MLP neurons of a small language model. Each row is named by its layer, matrix (down: output weights) and neuron, and shows model dimensions 16-143. Each number is 128 + 24 x the weight over its row's rms, rounded and kept within 0 to 255. A neuron's up and down rows have the sign that makes its largest values positive.
Before each neuron's rows, "fires before" lists the tokens most often just after its 100 highest values on Wikipedia text that the model never trained on.

fires before: "–", "ak", " |"
L11.down10 [148 181 145 114 114 127 103 122 103 145  96  90 127 162 164 106 118 176 149 210 145 103  82 105 131  66 113 106 109 135 133 119 154 146 109 156 116 139 119 129 135  82 102 111 162 111 128 145 102 140 136 120 115 124 112 140 100 120 142 104 107 161 122 140 106 140 141 161 115 155 111 109 148 141 117 139 111 169 137 115 113 118 116 156 119 140 159 171 158 113 142 114  95 173 118 134  96 134 140 107 126  79 102 110 117 116  97 151 126 130 131 120  97  70 117 115 153 136 128 112 123 112 124  88  98 112 104 117]

fires before: "\n", " of", " in", ".", " at"
L9.down365 [114 124 173 135  85 130 172 104 133 103 108 114 128 168 115 152 141 129 150 177  78 125 158 116 110 152  92 102  81 152 161 141 132  90 119 118 134 185 105 137 136 119 121 129 123 150 120 137 124 111 141 114 176 131 124 135 104 129  93 114 154 122  94 154 112 119 130 119 137 113 101 126 125  92 134 120 111 124 153 203 154 110 103 165 123 144 106 173 151 140 165 151 140  93 128 122 134 130 131 124 103 115 128 145 131 171 123 161 156  95 100 122 103 129 111 166 116 139 112 122  99 167 159 130 128 120 131 132]

fires before: ",", " |"
L7.down512 [146 134 140  77 151 115 120 160 154 144 140 144 148 169  88 128 150  84 108 118 113 133 119  71  98 121 145 151 137 117 146 163 121  90 114 102 180  78 128 135 157 116  85 158 182 137 131 123 156 141 140 142  99 147 114 145 138 120 133 138 106 122 181  99 156  73 126 108 163 101 125 159 117 124 124 124 151 132 120 120 143 130 145 136 121  77 121 114 155 116 102 140 110 175 127 152 128 128 145 111 153 143  91 126 135 140 161 106 131 156 108 112 116 163 141 119 146 169 102 107 143 123 120 139 142 132 125 120]

fires before: "or", ".", "ors", "lection", "ours", "our"
L11.down195 [158 108 136 135 129 104 133 179 125 125 141 130 144 103 134 194 138 134 138 134 163 126 144 107 151 141 150 119 101 144 110 119 121 109 148 114 143  88 141 100 133 111  85 150 160  98 178  92 201 113  92 144  96 114 112 147 139 151 102 105 126 218 120 136 119 102 108 128 109 132  78  82 128 185 153 104 116 116 106 173 160 155 118 114 136 140 166 145 110 135 157 124 133 185 130 116 114 138 164 125 118 113 102 106 134 122 120 119 157 122 158 103 123 104 131 106 151 133 103 124 122 115 120 125 132 100 104 156]

fires before: "0", "ica", "ens", "ia"
L4.down509 [111 149 148 111 136 132  88 143 136 162 141  70 166 128 141 104 150 157 132 168 137 146 102  96  87 125 117 146 107  71 150 148 110 134 143 129 149 148 103  79 123 126  99 120 171 145 124 151 147 136  93 145  88  93 126 115 161 117 128 127 136  96 151 145 117 108 171 138 106 154 132 118 136 112 186 133 133 100 122 156 139 162  99 131 163 131 150 137 109 170 148 135 139 115 105 129 144 142 143 147 161 104  95 127 123 182  92 107  73 111 154 137 175 100 184 128 166 115  70 151 156 146 106  94  93 143 101 121]

fires before: " |", "\n", ")", ","
L7.down135 [165 135 168 146 148 116 108 177 121 109 124 124 151 167 126 120 145 136 121 163 125 141  89 106 116 138 134 145 100 126 126 117 141 137 108 133 108 144 192 131 117 133 135 169 131 156 152 128 135 118 139 101 115 133 128 112 142 131  81 142  97 171 116 148  96  99 111 136 146  36  72 155 143 117 145 132 119 129 119 106 145 130 164 145 128  84 123 123 112 146 127 136 152 118 123 151 157  75 146 136 148 107 135 169 167  77 145 140 153 131 178 124 116 143 109 109 138 129 166 108 141 101 119 114 136 166 118 122]

fires before: "or", "ion", " with", "ors", "ional"
L10.down208 [136  84 101 145  91 109 170 133 104  79 162 133 142 102 143  91 158 174 125 122 121 109 147  80 109 109 121 127 140 145 121 129 123 112 141 134 126 120  77 147 182 130 112 148 138 159 157 123 138 108 104  96 130 150 105 111 147  94 106 133 146 146 127  80 103 133 125 155  97 112 135 112 118 148 115 124 153 130  97 145 134 150 133  78 186 137 116 159 168 135 122 132  98 140 134 115 148 101 169 147 135 169 155 113 146 103 167 125 122 102 179 149 126  88 115 141 116 186 124 154  89 143 138 133 117 124 149 130]

fires before: ",", ".", "\n\n"
L9.down215 [164 107 125 141 115 129  89  93 128 128 168 134 156 124 133 157 105 126 125 118  94 121 140 100  93 148  86 138 103 104 130 123 120 112 100 118 136 153 154 137 131  96 141 151 137 171 134  89  91 155 133 135 168 128 130 104  94  98  69 122 111 101  85 114 117 133 115 116 149 107  82  82 111 153 137 137 134 151 130 126 141 147 112 171 166 131 110 109 170 155 132 139 174 126 157 126 127 166 145 129 113  92 129 126 173 137 171 143 158 116  95 114  98 170 129 145 136 164 129 145  91 149 115 100 130 125 126 156]

fires before: " |", "2", "3", " ", "1", "20"
L6.down114 [145 112 151 143 121 126 115 148 136 137  91 177 106 142 139 137 160 124 177 173  94 172 111  87 121 167 130 152 127 129 130 171  72 149 124 126 134 106 196 129 124 117 144 130  72 152 133 140 154 132 140 109 129 145 162 105 134 164 127 149 147 155 102 138 103 177 172 134 105 144 131 120 114 110 100 130 164 140 140 116 143 129 112 173 153 154 137 164 147 126 128 168 130 135 125 140  95 132 179 118 143 122  84 128 121 116 133 106 144 122 117 125 137 157 163 124 123 165  99  89 127 153 173 119  94 117  86 148]

fires before: " |", " votes"
L11.down144 [133 127 142 153 100 153 120 138 182  70 113 134 131 131 143 107 113 123 132 189 158 119 146  95 143 120 163 112 179 185 162 112  62 173  94 134 126 140 125 155 168 121 122 104  93 122 106 121 136 124 142 118 115 137 134 150 135 133 147 147 149 122 108 169 142 129 134 182 154 111  97 171 141 124 170  86 156 145 100 153 138  86 139 115 104 135 113 165 194 125 100 166 103 106  80  74 170 130  97 120 112 125 118  93 137 179 128 123  99 126 123 110 115 138 107 118 116 103 159 136 153 101 135 111 146 143 146  88]